python train.py --n_kv_head=6 --rope_base=10000.0 --bias="qkv" --tie_embeddings=false --init_std_qkv=0.0472 --optimizer="muon" --schedule="wsd"
MLP neurons of a small language model. Each row is named by its layer, matrix (gate and up: input weights; down: output weights) and neuron, and shows model dimensions 0-127. Each number is 128 + 24 x the weight over its row's rms, rounded and kept within 0 to 255. A neuron's up and down rows have the sign that makes its largest values positive.
Before each neuron's rows, "fires on" lists the tokens most often at its 100 highest values on Wikipedia text that the model never trained on; "fires before" lists the tokens most often just after its 100 highest values on Wikipedia text that the model never trained on. A number after a token or word is its count.

fires on: "el" 34, "S" 17, "j" 11, "ol" 10, "ell" 9
fires before: "ec" 23, "f " 10, "he " 9, "f" 5, "d " 5
L18.gate354 [153 115  94 155 132 167 139 136 139 171 123 135 101 140 133 129 125  61 142  66 130 143 155  80 125 145 137 149 113 136 130  95 112 161 111 109 152 165 131 122 132 120  99 179 106 150 136 177 152 107 128 131 146 137 162  99 127 115 168 107 112 126 136 125  99 116 111 151 141 124 116 158 117 148 109 111 146  95 139 180 144  91 157 103 142  98  93 109 114 127 168 144 105 135 147 111 149 134 149 145 188 137 111  97 161 136 103 120 171 140 162 128 126 144 126 123 140 157 127 142  87 152 126 125 141 108 125  97]
L18.up354 [120 127 125 162 124 108 143 130 127 186 168 129 163 150 108  81 134 128 124 151  92 191 168 144 143 140 127 117 125 137 163 152  95 175 137 159 150 166 126 107 110  90 109 139 131 113 162 165 127 152  97 125 113 161 112 154  91 135 116 131  94 100 144 120 115 134 139 135 106 113 133 162 113 111 109 134 175 135  99 123 122 134 137 116 126 168 105 123 120 118 135 137  86 160 116 141 134 149 153 157 130  85 103  88  96 135 152 149 156 167 162 142 107 146  92 170 109 157 136 146 166 114 103  61 122 188 129 121]
L18.down354 [115 119 113 136 126 125 132 148  90 133  98 169  83 139 124  84 126 149 126 102 135 132 144  84 153 127 113 170 106 122 110  93 152  91  97  83 124 161 115 129 103 165 124 129 116 100 114 184 121 149 141 109 174 134 121  85 118 129 105 123 130 177 113 104 132 136 144 135 139 110 157 125 129 135 136  96  90  98 109 122 120 120 128  98 125 133 133 132 115 137 119 128 117  99 132 113 112  91 118 110 151 159 144 143  73 141 154  89 125 163  92 105 175 143 121 139 136  99 184 124 140  94 102 127 157 123 150 109]

fires on: "om" 26, "on" 24, "k" 10, "our" 7, "/" 6, "ri" 4
fires before: "e " 17, " " 11, "ly " 11, "e" 8, "l" 5, "g" 5
L16.gate119 [139 101  68 101 127 132 143 152 156 129 148  84 125 113 160 107 159 148 135 126 118 141 170 110 103  77 175 112  80 126  83 147 145 142 122 115 179 163 133 118 128 130 145 142  96 133  92 100 138 124 117 156 145 135 142  85 123 115 169 115 164 123 136 119  98 153 125 115 103 143 115 133 116 165 169 175 154 139 168 146 150 155 119 165 103 110 155 169 158 120 158 133  94 108 151 101 152 104 129 115 135 132 135 152 124 117  99 109 130 133 139 106  77 109 137 152 131 116 166  92 143 126 168 111  95 113 119 113]
L16.up119 [104 131 141 120 147 160 130 128 117 120 116  59  95 165 143 113 122 141 118 152 101 128 102 105  99 115 139 147  98 177  78 121 118 127 127 147 142 141 125  79 127 145 146  93 142 150 103  92 158  91  66 128  92 106 171 102 128 164 117 133 144 144 132 148 108 145 100 116 180 116 172 110 142 176 152 133  94 116 140  84 147 147 139 130 158 140 141 141 137 153 163 128  87 141 109 164 136 111 137 149 157 132 145 137 148 133 161 143 138 124 108  73  85 168 128 136 148 137 144 120 144 107 148 135 113 129 127  70]
L16.down119 [165 107 135 162 145 147 154 182 115 138 149 138 121 107 143 123 123 132 138  91 163 158 144 176 149 108 140 128 119 110 129 165  87  95 149 129 145 145 156 114 158 107 152 164 145 107 140 145  85 114  80 179  93  91 129  75 143 117 120 129 127 157  83 124 109 162 145 135 129 156 126  98 126 145 142 141 143 161 196 116 134 149  76 136 153 128 166 147 148 102 150 108 130 179 115 131 167 112 109 123 158 121  98 168 144 130 129 113 142 123 130 123  99 140 111 128 114  84 130 128 118 147 135 164 109  86 162 122]

fires on: "g" 28, "pro" 19, "ur" 13, "ol" 8, "ec" 6, "en" 5
fires before: "n" 31, "n " 7, "v" 7, "t" 6, "duc" 5, "u" 5
L19.gate322 [137 142  75 143 152 162 121 150 117 141 140 125 108 142 139 108 163 121 158 157  98 142 109 162 134 123 108 134 148 118 132 124 148  80 147 127 132 195 112 140  86 157 126 146 146 118 127 146 129 139 115 114 145 138 150 125  84  98  94 137 144 158 184 159 105 133 111 123 145 152 125  78 132 148 155 121 140 102 114 116 118 137  89 140 108 108 138 157 142 111 105 143 138 169  86 178 153 103 139 135 143 108 147 106 147 149  99 125 160 124 109 146 156 144 109 113 133 151 135 167 116 129 141 137 147 121 126 127]
L19.up322 [110 155 101 152 161 129 104 131 115 119 154 135 151 106 126 134 135 103 100 145 149 112 151 137 153  63 190 156 147 136 172  86 120 131  85 101 145 157 127  78 120 126 142 107 110 168  68 141  97 147 125 141 122 108 123  86 135 109 121 137 135 120 107 147 147 147 150  80 111 132 135 121 158 119 127 124  82 133 127 122 126 185 136 101 116 127 128 133 134 131 110 156 147 146 144 146 156  90 130 116 158 120 143 111 104 108 167 160 141 160 170 120 130 139 134  96 147 137 108  95 120 127 137 164 111  76 116 120]
L19.down322 [159 162 108 174 139 155 146 143 130 110 127 101 138 176 137 108 114 128 143 161 119 134 103 144 145  90 186 122 139 124 174 151 123 147 144 145 151 191 148 188 131 131 103  85 106 163 148 107 127 107 145  92 151 108 140 109 126 134  93 150 167 161 124 134 105 119 134 113 139 176 132 126 135 132 130 117 163 113 140 145 136 102 138 107 138 130 127 127 164 152 119 114 159 139 157 158  99 117  98 156 158  87  98 162 157  99 130 115  95 127 138 131 154 158 133 141 159 171 141 139 125 132 135 101 123 116  91  92]

fires on: "of" 25, "ember " 11, ", " 9, "ac" 8, "ary " 7, "ch " 5
fires before: "es" 22, "201" 15, "19" 11, "k " 5, "– " 5, "200" 5
L14.gate496 [146 158 161 120  99 130 114 109 123 142 153 133  97 118 164  87 132 111  86 164 154 186 167 117 124 147 139 173 153  84  88 117  94  91 130 142 158 158 138 165 127  89 117 138 116 100 146 141 128 110 102 130  88 139 110 132 127 102 134 119 156 143 122 136 138 155 117 136 126 138 141 140 127 137 141 124 125 139  87 118 131 107 140 105 101 148 121 122 143 126 180  87  99 122 132 113 156 117 186 116  85 123 119 141 118 157 170 164 113 132 111 120 111 102 143 102 125 148 137 135 159 105 191 143 172 109 193 176]
L14.up496 [122 116 148 117 155 161 123 167 149 174 137 130 144 128 117 108 105 112 124 112  92 143 104 137 151 123 158 147 119 117 186 134 128 120 122 132  87 121 109 168 121 148 125  89  97 128 113 176 108 128 109 131 123 112 149 103  92 144 116 113 114 136 156 129  84 146 145 102  82 164 154 126 136 109 131 125 176 111 155 136  81 121 133 137 148 104 118 120 129 101 142 125 157 136 115 103 118 137  96 116 127 145 120 158 120 148 122 122 117 119 110 123 150 128 155 156  77 116 163 163 166  92 158 102  64  71 143 171]
L14.down496 [116 143 119 101 121 140 155 152 114 184 133 112 136 127 106 169 126 143 140 124 116 132 159 133  82 112 149 100 173 198  89 145 154 141 169 117 118 100  96 147 135 100  89  75 183 130 132 152 146 120 119 145 121  88 122 106 159 135 146 188 157 146 109 101 107 163  95 122 153 106 141  96 126 138 158 170 108 155 116 105 109 145 132 104 143 165 137 109 127 129 150 131 106 146  91 113 135 106 151 144 138 146 150 128 131  86 140 110 129 128 125 144  90 100 133 146 134 107 119 116 130 110 122 112 138 121 129 178]

fires on: "f" 31, "el" 14, "i" 10, "et" 10, "t" 6
fires before: "f" 15, "ec" 10, "f " 10, "for" 9, "fic" 7, "ap" 4
L20.gate501 [151 101 149 133 145 125 107 152 125 134  79 119  92 100 134 141 125  94 140 107 134 132 121  79 134  63 122 108 125 100 155  96 129 144  82 110 132 169 139  88 134 153  97 153 127 133 107 137  66 147 109 137 100  96 127 151 134 154 140 106 141  90 127 180 173  94 121 129 119 102 129 162 134 154 129 112 145  74 120 133 173 134 154 166 164 115 154 125 129 110 125 110 123 127 135 133 124 143 135 167 126 132 132 120 112 132 138 112 109 126 174 149 108 168 175 147 109  90 102 140 137 146 123 171  74 125 127 103]
L20.up501 [109 100 140 130 126 142 174 131 128 117 168  85 132 133  79 107 118 121  79  94 140 148 114 135 124 106 124 180 103  80 126 131 110 192 137 125 132 130 138 103 118 123 125 134 146 134 125 149 137 122 112 135 154 147 123 108 149 107 154  95 121 100 131 125 104 166 104 125 145 139 162 156 126 110 140 101 105 133 107 123 122 140 138 120 105 117 130 162 119 108 131 108 113 110 140 164 163 161 137 140 127 133 150 105  91 146  96 140 203 142 165  99 111 111 132 161 156 142 154 118 120 121 104 128 159 151 125 108]
L20.down501 [ 90 139 183 125 161 113 131 142 126 154 170 146 145  96 122 135 136  97 161 139 128 109 152 103 131 143 125 176 146 126 152 143 129 111 157 136 109  97 119 106 137 116 135 148 114 140  90 171 158 129 110 122 136 134 157 173 151 151  92 145 153 120 133  91 159 156 137 125 133 116 109 146 124 135  95 178 141 113 126 174 141 107 152 151  84 144 124 129 125 120 156 150 153 115 140 138 144 101 100 128 138 120 125 154 122 122 126 172  72 158 165 122 121 142  59 174 113 136 111 152  95 146 118 140  99 159 107 118]

fires on: "\n" 64, "  " 12, "\n\n" 11, "al " 7, "ing " 5
fires before: "- " 44, "  " 18, "M" 4, "| " 4, "1" 4
L13.gate145 [121 107 125 128 105 125 138 141 127 129 143 159  98 123 149  70 155 129 109 149 131 110 131 129 161 122 102  98  92 140 151 112  96 122  91  79 144 153 140  99 164 182 130 125 128 127 149 150 128 100  86 157  71  78 113 140 112 106  75 135 118  98 107 168 154  92 139 104 116 107 127  99 136 131 134  99 148 142 146 125 116 129 112 148 143 157 111 120 128 140 103 128 126 111 110 157 166 142 127  89 105 105  94 122 105 142 159 126 107 123 126  90 125  98 148 168 133 113 132 130 114 103 155 107 139 114 102  85]
L13.up145 [132 141 135 113 145 119 100 109 108 142 102 138 121 112 145  85 139 111  94 121 158  95 133 133 106 138  99  91  73 126 134 128  94 112 137  93 123 161 150 104 121 180 131 178 118 129 129 120 111 171 104 129 100  94 132 115 123 131 146 109 131 125 133 156 200 124 156 147 109 114 121  98 120  88 154 165 159 104 142 140 148 188  83 163 132 118 123 160 115 100 150 131 123 119 152 132 134 159 114  98 105 108 114 120  99 121 159 120 122 120 131  86 142  92 166 118 104 109 135 115 158 135 118  98 147 148 103  99]
L13.down145 [112 147 108  97 131 112 122  98 164  75 108 155 148 140 117  71 136 134 144 104 112 123 146 116 132 121 104 113  96 145 159 148 144 135 127 124 116 105 130 113 139 135 144 130 148  98 160 123 158 119 115 138 127 107 123  62 135 132 140  96 136  95 132 166 125 122 147 136 127 115 156  90 102 114 157 167 167 126 146 109 150 116 102 129 146 125 119 137 143 132  96 147 159 116 116 127 133 117 126 123 148 121 128 135 136 126 165 131 163 155 146 141 176 170 128 133 145 101 132 112 119 125 138 100 147  90 131 122]

fires on: "il" 44, "i" 15, "in" 12, "di" 10, "es" 4
fires before: "e " 24, "d " 20, "it" 10, "li" 6, "t " 6, "es " 4
L21.gate52 [125 120 147 118 111 128 157 134 107 125 125 102 127 116 182  88 105 114 128 119 147 106 140 106 152 104 121 141 115 140 107 142 132 139 145 124 144 110 100 104 105  96 107 148 125 105 131 156 123 134 148 103 178 120 139 123 115 135 181 147  70 101  94 122 133 135 110 128 124 176 123 155 129 113 173 122 123 108 175 133 148 113 127 108 131  92 115 126 136 114 121  87 147  77 121 115 148 149 175 143 143 131 138 153 156 101 133 146 123 125 131 136 120 189 115 157 102  97 128 121 117 133 131 121 132 156  83 136]
L21.up52 [123 133 106 119 103 100 129 111 179  81  95 159 108 123 118 101 117 144 142  96 107 140 131 177 202 149 115 108 144 120 143  96 161 117 115 121 123 124 138  60 112 116 133 144 126 152 128 153 124 142 150 118 101 101 126 110 115 149 135 106 139  85 137 122 147 146 128 103 167 126 121 126 116 134 125 120 159  98 152 113 130  82  98  93 161 119 107 145  76 110 141 186 128 101 137 105 119 189 107 108 144  96 136 150 118 117 149 119 119 131  82 150 131 153 141 154  85 183 115 136 156 140  80 139 105 113 153 175]
L21.down52 [155 117 109 163  90 141 122 162  96 122 136 110 130 136 155 139 103 110 116 113 134 128  88 151 165 145 148 101 132 154 154 119 124 141 137 157 140 138 118 167 184 109 154 127 102 125 146 134 170 102 126 130 141 122 137 116  93 150 152 143 133 133 147 153 107 110 126 100 120  64 136 118  86 139 104 108 122 126 166 137 165 120 136 121 179 147 116 102 100 125 110 169 108 112 123 125 136 147 186 149 175 174 178 146 124 135 138  98 152 104 111 135 126 137 124 123  74 119 118 109  68 103 132 131 128 139 109 111]

fires on: "ti" 98
fires before: "t" 27, "n " 13, "g" 10, "v" 7, "an " 6, "al " 5
L8.gate334 [134 134 100 123 152 110 113 123  81 160 131 163 107 139 131 112 107  98 144 130 106 128  97 165 124 136 156 127 137  92 107 160  90 106 129 146 124 169 121 115 119 108  91 100 139 155 114 169  85 146 116  95 140 143 169 114  99 141  68 142 127 104 121 127 104 130 105 152 119 126 116 131 146 121 103 112 129  82 193 149 130 123 154  98 134 155 122 157 111  94  99  89 139 147 120 127 117 150 121 136 140 137 123 104 168 104  91 112 179 156  91 180 105 112 157 153 121 144 151 133  88 102  85 142 146 166 145 121]
L8.up334 [151 128 147 134 134 110 158  78 118 135  92 159 167 108 121 152 127  82 101 116 151 148 173 119 142 121 154 116 118 132 115 120 119 147 158 122 124 145 132 154 146 151 115 104  92 149 108 128 114 124 141 167 143 135 129 150 142 167 139 164 117 153 167 144 143 188 100  79 158 128 122 130 111 113 106 134  94 120 150 148  97 138  94 123 127 116 162 159  99 149 112 104 129 137 181 131  87 138  94 109 152 156 124 134 132 165 157 117 154 114 162 109 119 150 106 105 177  84 128 127 132  88 128 176 130 111  97 141]
L8.down334 [108 112 132 101 145 123 154 105 107 152 150 169 162  84 180 158 121 111 126 154 152 147 131  92 111 163 154 110 140 116 122 145 120 136  95 129 125 181 127 146 174 148 148 103 151 122 116 123  87 134 117 112 112 141 152 115 132 148 124 111 108 131 121 156 141 136 137 110  84 142 113 114 119 131 106  67 131 176  86 125 147 117 160  97  97 101 141 145  89 150 166 128  91 100 156 135 144 147 150 112 146 157 130 127 118 100  85 162 169 114 123 145 139 111 122 151 170 129  96 166 138 152 152 125 145 110 182 116]

fires on: "for" 94, "or" 6
fires before: "e " 17, "c" 14, "m " 13, "ce " 9, "man" 7
L8.gate26 [136 134 136 139 143  65 117  93 128 139 142 130 110 146 185 153 152 142 143 145  94 104 142 123 128 112 145 163 102 130 141 136 121 152 147  70 116 153 146  97 102 117  92 145 143 149 129 100 148 133 147 113 121 128 152 166  91 154 155 105  92 120 185 104 135 145 127 150 134 140 138 117  88 137 150 139 149  84 104  99 139 146 118 101 109 136 129 121 132 127  80  69 127 117 134 135 102 138 160 168 160 164 214 111 106 145 171 103 168 162 130 116 132 103 131 117 119 153 121 136 115 134 141 108 136 141  95 132]
L8.up26 [146 120 126 131 139 151 116 137  99 132 123 106 119 156 160 123 153 133 125 120 169 144 162 139 112 141 128 170 144 152 153 183 131 140 161  85 105 136 139 163 162 130 119 117 162 126 132 131 137 175 124  88  89 120 132 123 130 141 126  85  85 165 193 132 128 124  73 135 120 154 114 157 136 103 101 110 123  96 106 129 112 174 130 141 126  92 110 168 118 140 142 130 180 148 123  91 117 112 121 130 141 167 120 149  98 119 153 106 124  93  71 122 121 117 133 108 138 151 141 163 104 143 154  91 106 120  82 146]
L8.down26 [138 149 107 141  99 133 142 129  85 114 149 116 126 127 182 134 138 154 147  97 192 149 118 126 125 133 163 150  90 150 165 155 151 153 129 117 152 117 133 154 105 153 103 122 121 101 185 126 131 123 115 134 101 135 141 128 158 144 149 108 124 169 168  90 150  94 143  87 138 137 161 148  93 139 148 158 108 147 107 110 146 125 143 115 125 111 108 114 132 156 147 148 140 168 128 132  74 151 107 156 101 166 144 133 104 155 113 142 145 154 108 105 100 157 139 113  83 157 151 136 130 169 164 117 141 134 122 100]

fires on: "\n" 63, "cl" 28
fires before: "- " 52, "ud" 26, "| " 8
L8.gate297 [ 87  84  95 112 132 116 153 161 120 156 104 184 142 140 166 144  91 187 129 118 102  60 125 101 153  94 143 114 148 118 109 143 120 126 124 150 139 141 155  98 149 136 121 109 140 105 156 139 164 129 107 183 121 137 116  85 130 147 102 115 152  91  91 157 143 122 151  95 139 104 121 120 154 125 143  98 161 135 138 129 179 156  78 174 127 128 118 118 146 132 133 174 112 126 121 140 135 143 167 125 133 115  87 117 109 100 119 148  88 102 146 134 124 118 128 130 132 131 129 121 138 133 187  93 174 156 124  91]
L8.up297 [ 99  92 126 144 133 131 144 154 150 172 146 220 140 139 186 140 139 141 122 127 121 107 122 129 156 125 147 122 130 116 109 117 133  87 149 116 151 129 148  63 185 163 123 156 122  93 145 147 148 117 123 148 120 155  93  85 113 165 130 120 141  89 132 136 132 130 155 118 139 136 144 144 124 100 150 107 188 140 141 115 175 136  52 140 133 108 118 121 105 107 133 165  98 145 147 136 118 128 138 131 136 111 133 119 120 105 132 144 111 113 152 101 113 109 101 138 140 136 141 105 105 124  99 104 171 129  91  61]
L8.down297 [172 123 137 127  97 135  84 136 135 131 125  98 130 141 117  36 150 115 112  81 141  97 118 117 113 118  97 135 105 108 123 158 139 147 114 118 152 123 123 112 120 138 114  70 157 128 121 134 148 119 164 145 141 129 139  70  99 163 164 153 108 107 141 131 126 112 134 137 115 115 121 107  87 160  94 148 128 174 168 157 128 166 126 106 144 153 148 119 150 128 143 126 122 125 113 137 128 132 134  81 123 127 116 126 113  74 109 115  90 108 143  98 159 170 116  56 138 132 102 124 157 149  58 152 138 108 142 115]

fires on: "el" 56, "iv" 31, "i" 4, "of" 4
fires before: "ers" 29, "ec" 24, "em" 4, "ev" 4
L7.gate367 [146 105 159 157  86 148 130  96  97 130 180 119 139 154 144 125  76  85 144 172 124 180 106 123 128 117 113 131 133 102 142 142 117 160 112 132  72 107 114  96 124 110  83 153 170  90 137 144  93 134 125 125 159 141 108 106 158 127 117 109 111 133 118 117 119 159 150 142 119 115 174 129 180 113 151  99 122 118 120 128 113  98  88 129 153 122 160 134 110 150 121 156 110  96  91 117 112  77 104  69 159 104 166  93 112 104 138 124 131 133 165 131 100 108 109 113 118 160 144  84 137 152 149 103 104 117 134 108]
L7.up367 [110 133 147 160 153 104 167 149 162 133 103 121 149 124 131 133 129 115 168 140 167 101 122 148 128 104 144 131 146  82 126 163 116 138 143  94 120 117 115 109 150  89  95 153 115  84  97 151 135 145 111 154 149 165 128 129 148 148 139 105 132 121 102 126  99 143 125 130 118 134 126 144 144 121 142 128 154 204 158  79 119 127  79 157 152 175  95 125 136  97 126  97 141 118  99 128 152 149 111 173  82 135 118 143 119  77 129  98  68 119 138 125 122 145  80 105 154 170 155 107 102 103 140 123 121 144 141  94]
L7.down367 [162 101 143 126  64 127 133 137 106 131 131 106 148 107 121 195  76  70  80 120 136 162 158 119 140 114 121 103 140 133  82 158 120 144 174 116 137 143 120 100 108 112 139  88 142 122 109 149 108 116 119 145 127 128 119 101 124 125 121 137 125  99 102 159  98 136 114 124 137 126 103 100 109 138 164 112  97 119  94 112 105 119  92  97 106  76 117  79  79 100 114 120  86 140 156 144 131 112 115 119 125 160 151 112 136 119 117 148 160 123 139 118 146 105 112  79  90 146 106 173 156 168  81 140 118 149 129 121]

fires on: "\n" 75, "  " 15, "|---" 8
fires before: "- " 71, "|" 8, "| " 4
L3.gate14 [159 136 109 136 133 150 136 152 135 114 123 180 161 157 174 129  95 113 113 135 102 125 141 113 141 124 102  96 181 114 160 121 128 111  99 117 108 159 145  54 162 123 104  99 139 112 136 130 118 157  97 116 173  81 114 127 148 131 107 106 111  83  94 157 168 104 150 154 179 125 129 137 103 177 154 128 116 131 188 123 143 109 141 124 167 142 147 138 143 102 154 119  97 101 122 131 103 144 122 135 139 139  89 146 130 140 102 133  74 102 118 114 120 100 148 129 112 111 144 125 125 163 106 119 146 162 123 157]
L3.up14 [134 104 117 112 127 196 123 173 103 118 119 157 146 145 140 113 121 106 105 113 113 100 161 103 128 125  72 112 188  97 136 108 111 131  81  90 122 137 141  96 150 123  91 104 152  93 101 112 123 110 115 152 138 122 123 125 168 130 133 105 125  75 103 165 162 104 134 154 190 134 109 133 140 171 118 143 127 117 155 109 125 113 143 135 145 155 140 165 110  97 132 130  53 116 140 118 105 158 128 143 127 106  99 133 104 148  97 128 139 111 144 118  96 137 128 131 129  92 125 152 136 153 113 119 171 115 126 136]
L3.down14 [137 152 129 101  90 112 103 124 135 119 171 136 148 105 120  52 164 160 118  79 117 133 137 150 108 118 156 117 111 153 119 138 160 128 110 129 114 153 145 117 163 137 123 124 170 101 149 178 102 126 132  77 125 103 120 110 149 163 111 155 112 155 126 144 122 135 128 132 151 133 148 114 122 157 153 139 121 143 164 117 127 142  57 110 153 143 110  85  96 133 105 147 108  60 113 128 155 144  96  89 150 121 150 112 126 146 140 123 107 117 145 117 139 189 106 104 161 116 117 127 113 105 150 120 114 154 163 190]

fires on: "oo" 61, "oun" 17, "igh" 8, "an" 4, ": " 4
fires before: "d " 27, "k " 25, "k" 14, "d" 8, "t " 5, "ted " 4
L10.gate180 [143 144  84 125 182 103 143  98  90 106 151  75 134  81  88 142 102  62 154 115 102 110 129 135 122 133 143  80 126 143 155 110 106  96 113 124 131 126 121  84 121 142 168 117 144 135 103 165 131 146 125 124  93 148 119 142 164 120 108 101 118 109 136 132  68 121 124 116 126 162 126 134 160 154 118 137 131 133 150 129 139 133 163 168 103 117 106 146 154 128  98 134 119 101  96 115 130 133 116 162 129 131 117 100 111 117 128 173  91 104 109 119 143 140 108 142 118  99 141 127 143 115 157 108 145 173 155 111]
L10.up180 [107 156 139  92 143  74 167 106 105 138 127  95 108 134 107 159 134 104 137  70 132 134 136 142 124 132 100 133 161 144 159 139 123 113 114 120 141 168 150 115 148 175 152 121 156 143 139 114 140 131 130 142 138 157 135 115  94  97 127 108 128 142 119 107 155  97 115  94 138 114 118 180 157 140 105 174 134 138 131 137 144 134 130 156 181 117 120 101 144 154  51 136 121  97 130 133 131  97 124 159 124 128 119 110 102 131 161 145 105 103  94 118 150 181 114  91 145 146 115 152 156 125 118 129 140  90 126 106]
L10.down180 [119 165 158 144 115 112 111 115 130  96 117 103  95 157 160 164 144 120 114  90 144 159 114 150 135 153 116 130 144 101 136 137 147 107 110  90  95  79 134 147 133 120 124 128 153 127 127 117 118 141 128 109 141 165 150 102 126 123 126  92 156 133 112 197 177 144 126 132  88 144 131 152 116 140 161 114  85 162 144 100 123 144 125 100 165 121  80 103 134 147 129 154  97 100  84 119 122  82 141 116 101 102 134 138 125 152 112 170 156 124 184 137  89 173 114  97 110 183 129 132 119  97 106 133 134  89 116 124]

fires on: "\n" 92, "2" 8
fires before: "- " 87
L4.gate228 [167 174 124  91 126 125 128 148 162 133 146 161 126 141 180 132  83 114 136 155  95 122 116 116 187  93 162 145 155 154 136 119 137 115 126 138 182 115 134 114 114 110 104 104 124 128 109 165 161  73 143 176 118 100 123 124 152 115 110 130 110  97 105 148 136 135 132 161 156 100 155 114 144 178 150 129  80  92 112 134 113 156 161 155 122 120  93 108 124  97 120 117 133 136 128 128 134 125 185 148 167 155 148  90 130 114 134 130  93 124 111 115  90 159 136 116 117 145 130 126  84 128  97 106 169 143 138  96]
L4.up228 [148 161 115 175 124 114 142 166 140 117 130 113 153 113 160 126 127 135 120  91 115 141 134 133 148  99 122 164 141 160 146 134 125 115 172 143 154  96 169 119 178 109 109 116 142 130 147 148 171 108 126 143  80 115  74 128 139 133  94  76 104 109  81 146 140 153  94 134 123 148 113  64 124 162 148 124 118 161 148 127 116 153 162 139 144 139  95 133 123 160 151 134 144 140 106 167 132 160 127 132 155 112 122 134 107 136 172 155 128 121 118 108  79 148 108 118 162  98  95 132 107 116 132 109 142 145 124 109]
L4.down228 [124 147 128 139 113 115 121 158  66 107 127 111 160 162 145  79 128 108 104 143 102 121 100 115 134 167 111 122 120 145 147 124 127 117 122 129 104 106 151 127 160 127  81 110 161 121 146  71 144 135 129 126 147  95 155  98  99 133 108 148 151 106 135 128 107 161 145 103 137 122 146 135 124 121 124 102 104 162  96 157 147 139 128 141 124 154 139 115  94 163 109 154 100 127 106 149 153 137  99 144 178 144 114 123 108  97 118 107 115  97 178  81 115 164  91  78 139 122 131  92 140 152  99 131 198 115 165 124]

fires on: "el" 66, "i" 24
fires before: "ec" 15, "on " 14, "ev" 12, "d" 9, "op" 6, "d " 4
L7.gate263 [186 101 135 142 131 122 133 109  84 143 152 131  78 161 107 108 114 168 136 140 137 156 136  92 143  99 121 146 113 133 149 144  95 142 106 121 153  95 116 104  97 108 114  97 152 127 118 134 172 140 118 107 157  94 147 132 144 127 148 158 117 115 108 142 124 105 146 135  78 108 154 140 169 121 132 111 140 128 147 117 113 116  96 106 144 155 136 119 148 136 144 119 191  65 112  89 108  86 138 130  57  91 114  72 146  95 137 156 138 148 118  95 104 147 143 108  80 151 147 109 142 136 147 111 110 131 140  88]
L7.up263 [124 159 101 131 162 110 140 108  65 150 132 128 124 153 107  96 119 102 161 158 131  98 123  71 136 106 191 112 151 116 133 129 128 145 104 139 104  88 146 103 153 110 109 100 146  96 163 125 139 143 147 114 130 112 145 140 118 139 154 115 121 133  79 166 132  77 105 159  94 102 140 189 148 133 124  69 126  98 143 104 140 154 133 108 134 134 125 147 121  87 118 169 178 144  90  84 164 104 131 118 111 108  98  94 121 147 100 132  79 115 118 104 109 119 116 126 137 150 142 108 126 134 152 129 120 173 124 124]
L7.down263 [137 134 152 132 109  98 156 140 106 156 193 137 152 103  85 106 140  86  86 125 105 145 146 120 116 136 183 101 113 159 108 170 123 111 186 147 136  86 145 111 139 116 137 116 127 116 153 174  79 154 125 136 169 135 123 141 126  97 111  87 109 154 136 137  82 140 144 155 137 126 127 151 154 164 123 106 134  86 147 124  88  99 157 129 146 114 117 104  96 149 136 129 142 100 128  94  92 184 116 127 175 168 140 144 160 111 133 162 134 109 171 145  95 100  47 147  92 152 155 152 101 142 154 116 108 149  96 135]

fires on: "\n" 36, "ear" 32, "Mar" 9, "ut" 5, "be" 4, "- " 4
fires before: "- " 29, "ing " 9, "ly " 9, "t " 5
L8.gate115 [134 137  88 157 134 119 113 164 159  94 115 113 112  64 124 132 107 123 117 147 121 124 142 124 135 100 138 123 109 107 118 117 104 151 137 187 142 128 134  98 120 141 149 141 137 122 157 149 147  97 153 154 101 153 156  86  91 111 169 152 130 138 103 115 145 150 134  66 137 126 144 141 131 149 138  96 103 116 153 135 125 176  87 142 194 137 128 128 139 137  95 115  88 108 145 126 121  89 132 133 150 119 120  90 148  85 140 102 112 147 105 120 123 136 113 110 114 111 121 151 138 128 152 120 143 113 150 111]
L8.up115 [149 157 127 160 162 138 103 144 130 137 163 118 144 125 161 159 116 140 106  95 118 116 156  76 157 125 112 129 174 156 133 105 102  86 111 137 145 106 126 115 133 145 122 171 169 128 130 118 118 113 153 154  73 135 115 128 122 143 141 166  86 122 152 145 169 141 109 101 139 136 123 169 160 120 158  72 153 147  87 156  91 150 108 122 110 141 137 120  92 152 113 162  65 135 174 138 147 110 145 147 121 176 165 136 121  92 138 110 119  85 118 114 132 104  98 153 145 126 113 167  95  95 116 150 136 128 132 126]
L8.down115 [117 119 113 125 125 129 124 132 118 125 158  91 162 152 132 120 149  99 131  93 122 108 162 134  62 129 119 118 148 102 103 131 131 110 179 141 162 102 146  96 114  76 134 136 142  96 118 119 132 141 109 120  81 111 153  89 149 130 124 134 124 140  92 194 122 113 136 123 115 138  62 132 103 146 104 164 122  93 171 143 115 141 151  79 166 126 133 116 106  97 154 141 130 125 104 133  87 166 175 122 114 137 132 104 130 120 140 113 157 114 145 122 130 147 120 152 108 112 143 147 118 140 102 127 137 169 174  96]